config = dict(
    n_layer=8,
    activation='swiglu',
    init='orth',
    decay_fraction=1.0,
    doc_mask=False,
    steps=8584,
)
MLP neurons of a small language model. Each row is named by its layer, matrix (gate and up: input weights) and neuron, and shows model dimensions 32-159. Each number is 500 + 40 x the weight over its row's rms, rounded and kept within 0 to 999. Numbers have three digits each. A neuron's up and down rows have the sign that makes its largest values positive.
A block is one neuron, or neurons of one layer that tend to fire together. Before each block is what it responds to, as a language model described it from the Wikipedia text at the highest values.

Responds to: Final piece of a main verb expecting an object, often a suffix ending a split word: disc-overs, recru-ited, ask-ing, or after to/they: play, pay.
L4.gate1846:524471545511493538505523491435539584488395523419463498507546436524496503487447462619510513498452484465421503474511479444469543483554476543517491500521546488488579484543447509471525514554482548444494438496498488575427529552499569468471548549504497542499479475506506529372468539482567482507495527531541432507446546470535507470560515457424503423485468441433567473576441520565502460435603
L4.up1846:501499517540476513477541435460566554534454466451549430560544501511401568490555427562503451469511538498471539443489461548532481422518431566514523484514517464465587466537412546514537501566448435436489478492564526525517512448496554427463529505467460472406479520464495531470577475456504556524513538488516485464438534447482516483500507513522552502456448424519554540479510549500512487510576

Responds to: Main verbs right after their subject, often a critic, publication or organization giving an opinion: called, noted, found, states.
L3.gate259:540446458580464617485522448398566542462464558441494446573585473498483519530555361555506548460456520546474546486541520473494421425536502521484497533493475516501606487500479576501490541561495448435507439502521560551499459462535507480483561527476486534487469494446478502483478480524526535453511519511528465538470546403523468532515519463447547494508482506478557482509490560561475504491506
L3.up259:443472534480531428555445534487467571455569514552492584392417484512500501531451495503432514465533426459573491558576438512528499574592547493513482488528505515515452558481539523492494520412509524513489504537523499484468526548477536597521489526493511545532415493526521450528380494593483461516474525499493526559493468515514527445477513564519507474520557605514495547473574503495543485529488
L3.gate361:547515567522508374514465526437528521526409554400465467494492487555468459503567435521543559490473563509499458472490416530492505480610483589521512498495532539496563514505519547428542523530474546461527492441463502523577465490553483432456600504453435487457452538462498494488487477541568549479544563546529460507493506537484512498520497546562492487532537604546564585566462479585540424469525
L3.up361:450462492455515524522510478497491543488457533464592525494506496493519467526589462528458570492428491523541543490489543486505501481481518575426439470449491439547550496484477555509520449490542544485490490514500440451436565418528504519513481571514474538519564505447549451538484556516550470496462560503505495607455482472523568427528462426442520541541507476443604524492510532527461542471491
L3.gate570:549433509557513570546544542435553518502477541469548565494517481503407443481527459614459547490519557528449563530625480465507466514530472528559500504501529492552524473518460500512524555465474492430513505449540528528457484568528547466495510513496484495530463530517497510406415562548459484449521490522523451499444568510487513457521556571441501467522481532460565439510482619553555465452519
L3.up570:504511432502403576501508450393591499507524534496491469579519527500428544500581445501490503479428553534448534460516525497501485478476439492495507538529500511515549483504441541427535539533529491463497469527537539526498450486523472480461524474512489465490548497487487511589538480455488531495515510504544509442476515496490507491539577533496537534495490461542565542482485580516491542480467
L3.gate2285:461451530544435559520447484422538477502476479450493469520544483538513412501531470462520514562501553513512530475542489545439476502622495441522465523490476531527504461468485494429521466488561502532528447480487513502495444473542498535495458497521522459457538533544495540414458468445504495488491519468549479528405522482499459445440477489485483500597577518534486492423486594513481403502479
L3.up2285:482473539509449441548494416480575501510496487481570497449553479488597463460509430486473546512573509511507577452478467516458474525481473452450508495435476494518513534455469529474425475511491502501465453494553475451449467498486418558539531478525436501499538504458427588413495576481498480433526519504498465532484502507524537464509474483503507566531421545495556479459443540492444374479539

Responds to: Main verbs of factual narrative clauses, usually past-tense action verbs after a subject, as in sports and organisation histories: cut, named, joined, announced.
L2.gate166:494501460503489499439549430493548484499452460421514579491465557513452506472542494453509504499454571494497462508507409500443449517470478502517534582562510600431559484559501534491449560435524481382464504512522538542495516485469578509484538484534505487476550480529436539502533458486472501500491504538519462498461486528458440423593572522472433490463537545472492479440496503549527495509471
L2.up166:468492448448504540454532451465550466536482462395555513509496565486448447481569510462498473548457555520515490513517472466448473487458500500514515585588519624448566524563469517499478520457464462403468490476576506528490495503475592493528551534547491478450615461542479520453505451502448504527479513548517423523420478580440477434565523466440518498440515498501497474480489498535536496481531
L2.gate285:528475511508504437477541456547468398450470460548450489550509535513489485470458518509487498446492410547559507443539426478530469432504465526499448461497513418472511496436524536479454542488530456482492519501481482505543582417508474533500565512535493556464487556465512483492469502528496495438547502479557580511492532443487502523463558452519529581489482510520545499497535483536481520453478
L2.up285:515478512541476430482495514551464367468487477507450476527507587482471515495458451505504519461489389518537515438482457502500510428451448521507430502506441468490549518410526559510408527413547437476496466531466501515534555438549494528462521523535471517465487531555490485487478514527486526467494504493565586472502501471440524491491505513535576594470523526524572487507554465559483501457503
L2.gate391:585484537509445458434470444436436489517547472456535445469488505418540458554531541502523486430522470523487525453526476430475547512535511474520484427518457490502464484515525538597477426539483592529492530484485532445527494490397522444509517465524449453449508473487479530510567570564513531544487480488499532502480524469434489441447505472457490464477520520543472489507452491544511533488468
L2.up391:517479520454513518481576488484459546583539436453521508538484486517391393511488451486444496490523500463522558469495574449509430522477524486485435428466508534475533568580488593505508488518526568462477456498473451537515558466516448455513522420514519575453534526495494496558508533541568516471469491449502519516470494499581437521399493434500452438442500528473437478462472408509467448442457
L2.gate413:504485436460508582473498499536503463475491467437560470443510510550545484472503481466443427459488502501523411484477514441513480526452569487476507517508464455537501459478474516524492468431511462462451459482547507481488511476555534541363493532511498439538524559468405550540456492510499542486492571480470473536535540516492441425453508490508486414408450531465512527461498491492433463511538
L2.up413:549493493446493565503459490540559498462456469418517441466538459545548479478489495483445436473470502499525472427504494440478519504513547522553477514540498516482493526498476538495485481467521479463455443492551492507504487519549472504372537502458476453530529500553447568515477538494527555478472624487526491509506525565509446473487467482483474459444481509474510555471497487495470441467551
L2.gate446:524442414602517494487530526522504532500491550454503476521476462526494550518611570548530532474470473474492487531434476515528509442481537516480544530524502526472546547472466500476497525539513508482477496458469522409492442523550449469439557492507462471535463459527551528569494543529586462463475529529449472485491556502477489447521455461472516557429499505523510480526501502505471468485515
L2.up446:446442502400552494503484494538460548498452464479471476442493490491541503510402496488528484446540584501502551493487512519540521563476534529466490497505529467474495394527524529501463487475503491530505503540429484547537469525426533489468507447560530484506494437514559464435536537447431526517514456467543501532452447535514506417493535427534486535482552466467538515491545473526505472529501
L2.gate562:423517452579483484531494479551530626473514521469469421593484467484510425542543425528516423517458445476477506451484438481531459469487470488518548463507586450467540438533481500503518551533544483442495422556483489484485538475475520537502581466494514525473544519483431511487510569550486492485494541483573561536529549512519508483525541461481528500526439478481525523555467559530548501522574
L2.up562:536478505507489420547511567479531504456426543481576468438443453543452459472453470477538441441516459529521501484560549508487461498548575450517440528530497584488507515572542595483494473479528514539499460482508514535513547504474534453477550550543497492468466540507452558437510531458530574484500497445525455454467437442466451442481543520521472511489460505543458509492461524478535491496471
L2.gate680:485500537587420510459544528465454475449476497431534502502513592509478473505445484433487455443503419533450509481505479441519498546500508543534475490460558618454448465585479470497553498472543506519493474510418447521474479499489502491477495481508556488518524519470490483429409521518519419574497517440475511506510505497456469472456474470504567453526482492474460482428444539527532529466497
L2.up680:502484513473484456482520536522492531510469479440575469492449546542458425534482418449572480442525514483448465526506486503541504533444509519514417513503523576480542476560514524502483522501628547526519431497511449511549499571459459469512528540493530509474482501512486454503502542515447443481494501454556520443509477612477438571519493489550531530490525518534471517482364524532499455494514
L2.gate732:486476480521546577509507441511523458557497598448492536498543558460417440506502399504499456505530557487477540421556449464501508462523554470510474471602477494427541517535465514471522543527542545524530400519534533558486547562472536496535495489509483501476488453512463474518535488526488536536512510490479465489491498451489468487546505498500499495438465558524475506502475490501483483420417
L2.up732:479467507489465507522490454522475549496447545530565433502524472540505493514508546555460487430542483419536470526485533410452373457490523498467553495550544496531560519574507530548584482503531448468582513497518558551455444498526529529477470505493532485486458480454496519451452474465532441482394509509502434517484464530569493436518502480507481457505538487526487435562515599448507511435498
L2.gate865:512463490490536443478490443520477491502476520492486532491539503506595518442518452427480518482553466535477520470493558527507540526475459569525460535471524498475486574619475528506534472505504571526492500505477460532407510487468452487512536496515494429556599609524501434519381490622522500431488547544490447499522512477518444500525459498567506487577533468490474503466502494585417548531459
L2.up865:488458554528543500477614499533493559474466429517494535457577462516565467492560458470461508600538458540503518488568531501484523526433421524381467487505511530463481570463518502495572504492498590495487547477422500471488482507470523544454488487484489521507458481446551490490414486573546448398496472493541463472535540469534547468550526530509491464486474463498525507499505513501452507473555
L2.gate1041:486391439534514407462461488496422492496510503519424489478496532551383530503500514453537437467519438476497483456469463459443480505484467528525515492456540455491548532445514493509493468495432498487508529534472515463506577412502508527439557496494473518461438538416543450503404489519556530521430497462510536502512517508547603515570549382479509526462528533536504505496576401520491464489501
L2.up1041:506420501583496516485584480455516486450476441545542496521472470525472527473474558493535539438535500458530471458486448506469461506406449513542479476536461559492588451521536591542451508484507490478516452508458519563495572540552494476492481469470491512559508567434508505488473486548505481547482590420572534478485505446474528497513512422552532523447551493510526496564467506535534503435500
L2.gate1201:487527489539516537528506523591488487544474477446528522492501495487559516473509547447472517490522469450430484531517435488543474472491517479493482546507576512523500506448430550497520492542494565508563478539552496481524493516501519486507571455543506522426423514460492521498466508506488545549517519524503462500504556503487504485554477530443526476443503515458531463451553514437497485479463
L2.up1201:524511580549497524491503489472520543577463468442461537492524459567511515483481541459426478473463567475491519515520439540492524547555441426465484499486523475545546458493474459517507473505519498470580486462530462530514461505485544486583568468438495452409400521505493496446504514409465478473505481529514557440555551435486504534570495551594528506516507453524484517511551486517476533474533
L2.gate1543:566409515475431478442561438475510530574494480456481465532525480522461435479481460537444426526566436518472471483547504435501498456529457495494520498513498458551543537489477571454460516519519495437537522467426532446471470416529514534458526487557464570518498507466454468533462496431451501465452522480430504433512503421433491481513530443551526541455547507525513456457445503533533500485463
L2.up1543:586394499513466495452485401463451535593510531464483515514489500482491490480470421570479510516487464535479484458532510472516527460525485467524556463484525456523525503520454557495484500446511506471553499485463515476559421430549513529424541483543466575495526507480470474555469521460493499467394481440389494462453505446446462471506470451502527547424483491489500513471474499532524472485441
L2.gate1728:531475467518507520518443492478459548525530464528514507507460600461560433543521417446532455470506491494502502483490497478528539517522510497476490576506562512556538485512489600503569559498440467472486519479476518518480486495534490549521504457546441492493487435487525504500467467612473538491523500478548534448468473494527488497511476441584568485465469531476487455492531521518519522473499
L2.up1728:460484433617467475517523555478475513472574469493572549551462546497524456494436462517498438549443507517464422407516468532575490552552543501470506531526528428521507542465514538473476521543434514513482516458523491472509489453497430467460454494523498524514449462512489520484459408440515551475546521496515470463534385537525499494510468512501492491457420565488476506461478501451548482475533
L2.gate1752:462525484474496518506596523456474540528514497482511491481447546502555410522561493577451451537543417559486522512485515488485563511487482497462466495435503601463514553565509535435559519469454444494550490476523416493429574478447485479503473526504499480434508466472503520560406539480521535499464562506570501504470579507546548489532487527589507481454536509500424542541556494435489440483549
L2.up1752:463495558441498536496514499522505489502485518502458520479509588425521457504491441503462483481517507504490426453542507485507498536530511493516480514475419558551479535458541514530476497454574534552486495530489544575435581477446491468537499459449378520525531500497464489468597489430566522511453543507564494531490534565484537472462549526542481512515528495467551524504487472532464546496486
L2.gate1934:509497504569485493484476461537537462428528546480504503414479515495582507444448550487424521488543406576518474486492481477505510424495442513592445520515487510562525514477523595478509487511462510406533503490476552445433537482540488362527544502533500500452416481503449489528452557485520525461519602508528520543540571480435534491523565505510577551446494498519509495511531507550501489461521
L2.up1934:544454484491510527555526484510473463511530522510422492504560538535467487521550465454521448459493555481495473443552461536501479428481503492526520518509515576504548474573498554539539470477466464490483493469479478435478537479494436506352559563420485489511467494381535489473470477555505600503492506419545508552591456484489469547494493505487560455546535529486610481510503485528493516540518
L2.gate2281:540461468501503485518519434497473553524488473437429528523487515551436490551472527524451544490466470515485451480401527465568461511481525523451496551493523529501590510584477495449478547419503553466532493579491509506484541487522456469465439490485455557591469453536487496479521469497514460496480483493529541434476605523422534453508591544506524561488548559511542482477496518548513555536516
L2.up2281:530493496517472484541519428535531610551522478404481458484492508546455536523501514521496533512511519520499504483504554432496471537480555518488514530463564568472542528557539535526463512415524527485537523518445463495464543520450488427465440535466499480566495483539567490458518430488584491497452535492527564453451532486502456435508557593522516481544571563464529488447563505501501494549463

Responds to: Second digit of multi-digit numbers, usually after a leading 1 or a thousands comma, mostly in tables (1,065, 11–7, 10).
L2.gate29:519555502447525432534482484501514541497467521521467440530518502567515502521534520504521539487432512478500562467482490502514422470497449466470542510572447503508485517442476482513480468467554516565489480515514500496468554470513498506555525540460515457441386534563569549581519466538426491451491525479483517525556526513488492457471427553561545439498415496441534439542510529525491455501529
L2.up29:552515484481516521506539477489516561509494491457548488474453548530523516508498486486513444480494553490422498439496448484519549495459450473522492498478479504516463506541488492486538507525535582485512524502561460481525533560484558463461450441428560495507502454449579612505460470427531491465465495480528526529534507519494499555530507515569513479489521500515510468432470469518556507543479
L2.gate39:552504413512473475470520439497538471428487491564515503465496511422537546454459477437481464470432439503485390484445465531422576473476501531480509481485492455503577504578492493509491425542573572505455485553523509529517569515533516560501568588473547527498468538544533488548471511501534458523575491498502546596498499532484493563506443481544477494516504436492492489502521548437495470563468
L2.up39:470522464502542543507505421525458474502477468573544501542519484482462598509465507471532410438469443522451463540510460495440479504445480554443482480498485511490500531534511460517519500556551539502460571515507528445495424532549500514536480502528553432508481525493522496469504564608510544468562463465511566532563478439505485488509559530550464538474452488550446529561526517565503508558412
L2.gate767:496495517497396574524498483502528446466492498497525492503542469499495444448398499507549525566458526448449488501412526480523464530475568485518500444456488492522563459500461490443499602523479549479513496511568597469477576503460486479586506513461561555503551524469464460541539511500486501510519444509499540471477518521461458498490504508529478465440408492429574531462485513546481561529497
L2.up767:480436540530474538484519474536536444483491528488544460505534500514496478546443540494513509520527527438523431549461529466522550472529528436523472444512471481468506529442473551485402533473445482510537513428554589418471491462535520508517540518547494484516546485535490466526531451561541503476507542489561549512529524510488501442461522492487520449511448501482508476522456530523535515471462
L2.gate842:511492529513481481513560460501500479458476489495449534475505473427508514527518481543544492579537532489497571430473464486401517553451458371460450517530496429498481501471449544490490481577494502531538445487585527460546523511581453427459475540436492470480478553466487448429541564580491495528529475505507555511575435519495452414502590445505546572516470471538544511455521476513524471514473
L2.up842:469463521494514508491547521516466476487467552563549549468460452441520499519537462519551514567555564431562535482470435500439446587465458407460449530528445401546502486508459562519482482544431472540550446472547540423557484542564428440480477547400471504450538476503503420446543570606488515521509492477460520525550467490511486453479573459489495516469470510497542556459559494481526458512448
L2.gate894:446518487530490463489564456519539532495469477501451481447540479454459512506552464529541559556451527538437543484503542498458512502495501431524506430564519534464506493465466520447476466456528524505458476523619482512431556456480512489484531502477546508445493498505539454557529464543472495510566486535509481500442506515456538462487479532527548493488489458458422477497514564581480472464505
L2.up894:548444519540498510516530481487592521503495501465497492441486472458462552466526479513482469518458563537412499497488525462529529463481457448518487429534543562537473531536498485459525468453578499473479511495536474614483561486382505529512539502465571518516502476486601556565587437489520466512575549485480493502424532506477541506508461498507560429539547446478462485522490498566442462473434
L2.gate961:518491541515421494538505425523485482489454515453436496447458501503458486453496403434518541452498523507506537474466506542453499465506486531526506507548571462435536426523530471509522465451496487530470484454449449503493612539515512462462537480463491527501553516451458528485507459426534512572543522518526543493470527538497480486561557486525405552530482490516531518465503495481467501531494
L2.up961:552426534551530478466495481464562550473504461497451508503505463539496471531489495485504481496465480443488499522453457533480510486589460492455466457510493424527505500524466524520455542476522459591507503540431515520492466492457494557478524481456399495573425432488454547517589530492481525490552532484505540516533542489470477491508452487488449531469464516499578472530452501474481467535506
L2.gate1150:484414506526494488492500497524468494508481511496538442490475522486521510461557489561512473448511503482477462495464404544508510427461508430430525529464465474527504534439490481472405480539396553520525507554484524454496548463538473439522396553443492408516479524467463589569522556494511506399556486477491512516598555524465467434483483555538521536459444511477582496530459513471415469522503
L2.up1150:524427492490531518492455509458490488462522431489457511449611509512435471481453479534583492475434427494456508486515493441577515481516437533472493451536494484495500536461536519455447444523483566589551513524455473477511519435479527469456496479461547495385516511469558460528474529528442522500557511472524464516590523451514526522536462591452535515518457477483447473500509515507544469505446
L2.gate1352:536504474490522447509481467518423486539532510495461499480501516510432571459401486534473494561517553459490517470457471524463495486407484508500498546534570485501481500497538511475416418509543464480486400500550511459542480457512529455479473485372524488501424534526509530474565577483474427410485524485514517425519506471486509491521541520499470544483543525557477486468549484437527453475478
L2.up1352:514484556454516521501497526521504497443517525487491513476604493465519508514501485426586511460511496435558517476470483548546506499463504486499496470573478489537495424473467562514487495512477519534467526482524479466495479501483473497543467491463506466437430483429496486480525494582434436526578529476537507486549546508496488452516553500527506563461471568527528525503484537438508475511459
L2.gate1540:480509500472520474492502518480454455530452534507530490502543518502526495572502486559533604516532467419553496515434468498460470562529487455450474606467503481531492564452536525482491568519414552528508506425571489493503544549560444439493493611480499542521495502485467441522593543485474573467547477516487544494503481549447504494578566511478512531543479517471501561506480505484466534550475
L2.up1540:558541573527469570504515498510494500603521515530508496490537477511538550546522585549543550533502504483540458468462524473494517557465545461475456561498419567529481498453471474477549514541523521524512455463557490448497538527533487489492542496542486527515494512475511442503515560542485490506557464520464511483492449577437492457577564521498526501539442514474459505504608497571528460593435
L2.gate1586:528470580532457560513446529502513511477490467586547524534513447488454453463565477542492534467519516490530520452477504504495478546450478476469413468534526442548495482527524511462529561522395520531546459473483533540460529486529499490512499554423539436570510541491562443505495465559499534528530522450481555498575513493387490476517402442489537482552539437571483519498485442467515395523405
L2.up1586:473528545530458512502500508481525429478444446545516541514513502518391449561512483546521446430546472530519506541532492507490434537437469471451398584480488420504537482577486559492525515513495522501575463446545460457451455493483461489576550552444516490565444534489551530535507519540436515514493516430484565538492485425461508487476504486511523522581497524562503466456487437496437501529377
L2.gate1600:477489462500485457454450440474509562528478524508586520470478546557543472537520604552500464455527527519501446500534471511629470482481475451551454493511552452514515427455554464598500527496569513527541461643455535554505477484510470440569481553498555466549489421460489479486525530563508506489551490471509563520563531593495498475499511494545438512549533526557545450487470493467517423497489
L2.up1600:491513551534516415535494504535526414535460499527497554507516531495483388471527493554494467508527541437520481518466443492527466472486492489465487497492524457572494461527497513549514511509538547473554457571439484520538516500511550501490514509502533510469525519430498595407537447506420483463557429576517470543479515483479601518436519543519495490470494477515483555475434507543563527538495
L2.gate1691:599514449578502586454566467437427515509546484614611629486451577536437446476524517489541497431495459470496481536435463477482555528485446480515478524492463467495503477426512493547470447554561458490492460555517506482535467517492543522488572491457543508536549550541522483550530492564529504515475529483539470541508488543475474508485513489552449496524475479498389496496551484550543446534494
L2.up1691:597502425552502595422511440412445498522595484560579625472505563596465492486521523494591441426483531471471414552427461476494562527534440483516453487496519493486469485425531497537451454555494478481467463503462494519561424501494528548468557488507527467542518483504527497510563475536544531525443607475549499450561402531475490480466496475507460511519521506493433496495563532526542484558498
L2.gate1815:437541426520549557517519496501449487470513515471490535491559527555511478402456540549518483478471527537544495518531399502487502528442466503510492457505545463461516403499564495523545434442571498490540466550528547479435561544570458539547529490551542495520502550481582475489496455520506474498465491483448507478502529469548482484537530547542445515474564518462528563561552463506430543555462
L2.up1815:567523502532485532544487528432498467480532464554549601425546444493541433541511476510535483472434522467476521510519486459440539464495405594501470438545583496481523451527489498478541540498482548550503595497530571504421481546433525472431482503456576455477522479518506441438474426480470527488550547481524475500551499545550489494504433514516469476474511449472458531440483537501392504460504
L2.gate1884:475521547494502467510562469502452552473496482538490512489524457513591530508525517469506464527515464479594438497453396549532414480537435484481559503522484439596560496533490470467497484525536473512559531592543485444475481465497500471574493541422534441516438506514524538496488568557497478451570492509467531531532540488448549396542526489514486541494560456502564522455471514505524516566511
L2.up1884:532489486471459486512537532508508520459476584507505589462533483520495500509512498486566471460478588518454419495476464520505484536504444538433547473507567494540485497515491462494498535517501535477544560471553522469447550425442528416462500571465541467569544397513536470527496547506502485451520517428487505412507517477458516469535513524461567519455427439516496566507482498521538532583456
L2.gate2040:492496469487529520475520485413489533467517474473489491510506542462508497480508497484454509446518445499512536415496479563420499479468472434457521516468513539541494518504525549477464469543511557489509489505575534497529456448589518442446457441401524438508506493469471569526467448454510446481525456507463535549499541546471452494506524489500554524483461472458541499545431523485508554444475
L2.up2040:521466552539533427530474475459513517454451519489486470445502462476475485469442486522505414487493442530429481479515570505553522506531457497477496541471529586524494481578477462504464433539480538458457478495536440479504544492482472528465503500440562468498588549467531585524516531482479434467534450418492476528521553451479492465492402593546459469477423452458486387495412489512464499479466
L2.gate2298:489514554471517498566524461461486551542506534422513419589467510554465544555467438505487515482508636526491474525459535440490469531469463521496521491499520483541558512533543524478486511485542519539469501511507460575490463478526527593520545524471587489530449510482459510494447497514533543509536528499403478475569536506474440445438427485502513477558489530545580444500454559496572577474472
L2.up2298:449506512534528497490533560500426526457469568506434428503461489449505524478514481470518515483494544558473541537563459501517489483459453529483478477494457457541481553560419506445466500511508497533538537478498521525477533457522444520528472519520536471518457482484502440509538478540424479515487504422445429459543474504551516475513446506517491427482473554499548492503502547441500541485458

Responds to: First or second digit of a number in dates, table cells, list counts and years, e.g. "9 other operas", "September 10", "1–9".
L3.gate447:512503553487491450496451598486527515494519448489488544590470521524466525501419517511498470457530519493482486497541504483464459510533451559535532518461512543545532504497520447461454464503520460509522506521608529399548512522544445554541493551517428497473515497522539423471538532489526533500477547399496527480484483542524547472568491466473464544557489564437583437478491497509622561536525
L3.up447:457523500489585441522488486429502488508546536498507597488512422488555492490524518537541449489495476520518498543494477544456485458394580537468522511514487449506478526495486470475505499494554573533470450495521507468514498505594509501500492543484496540489438502453503445525492498499507531512439499452476544504484472569506541458558538473576412485578505514459468506542422488584526534538472
L3.gate1106:498484478550584534478498513530499478508469478525561521516506464515503491543436463517534515498456484419458489537536441499452480453487527491504492470474541531567559532527433560543484469490491483519508533484540556444468550504561440511439557467451543417504441454532535489552552523527531525465586464493455565540454499470480459370519511492499381512502442456520508533472546450382581499507458
L3.up1106:514573538489537464517494577503498517557512540523462504532507506515506544490498496488511464529483507560424474544447492508522453479492496526545454519468500471445543513573481542506531466456478561481517408500562481533523462538541526509509492482481544508467565521463441600479566490494523524542571491476453568571605513490559510517527499483444504520504535545502488502525461554494500546459461
L3.gate1740:506601526484543430523513506518494502517512415501490520505464448500476521506553503396500496534493441551440547489545495411544423493491502527513471497470495525473511551439478484493546466502515462505496522496528569490476526550529519512508496570486451497520504514544452484485542528507466513589551451478517533506555508476474436544502484536530469460518427498529498519489525452521566550526497
L3.up1740:505594561504548441504529508467491500474476443516488505502467471528467475511539532465506551493462449533469532481499566493532432496487554485499472487462478573506512547491479520490455469428516458493505491462538603499478530576564530476527442558487442486466487427525452538524505527544478542586505497496528518503517467525471404476538491512490454487542454493526505515491503502478578539533503
L3.gate2223:530501451454521544553537488468517484548504450516450462552455586491465503436503551479463531459500574553433512477481488562525436533515489498500502457573483449509530527484528481539558508496507454470521450470556506525577508495478537585496535393486471523497550470470605518567476499551502509505534455440454538516539544499441481527490518496484433557502459516538543513549457517533579529534548
L3.up2223:471558445512505533483513462477528498525577521584533496503475477484545450554467528491512495524437532504495518470514532528501492527527486517470453494518541532489502445502541521490513490477394444455518518554536489500499514577569517531451450499493538508452528504466429533486480533458477454494563522546477485482465553433455469475511473516494515522532483529522467490508479562484551517563497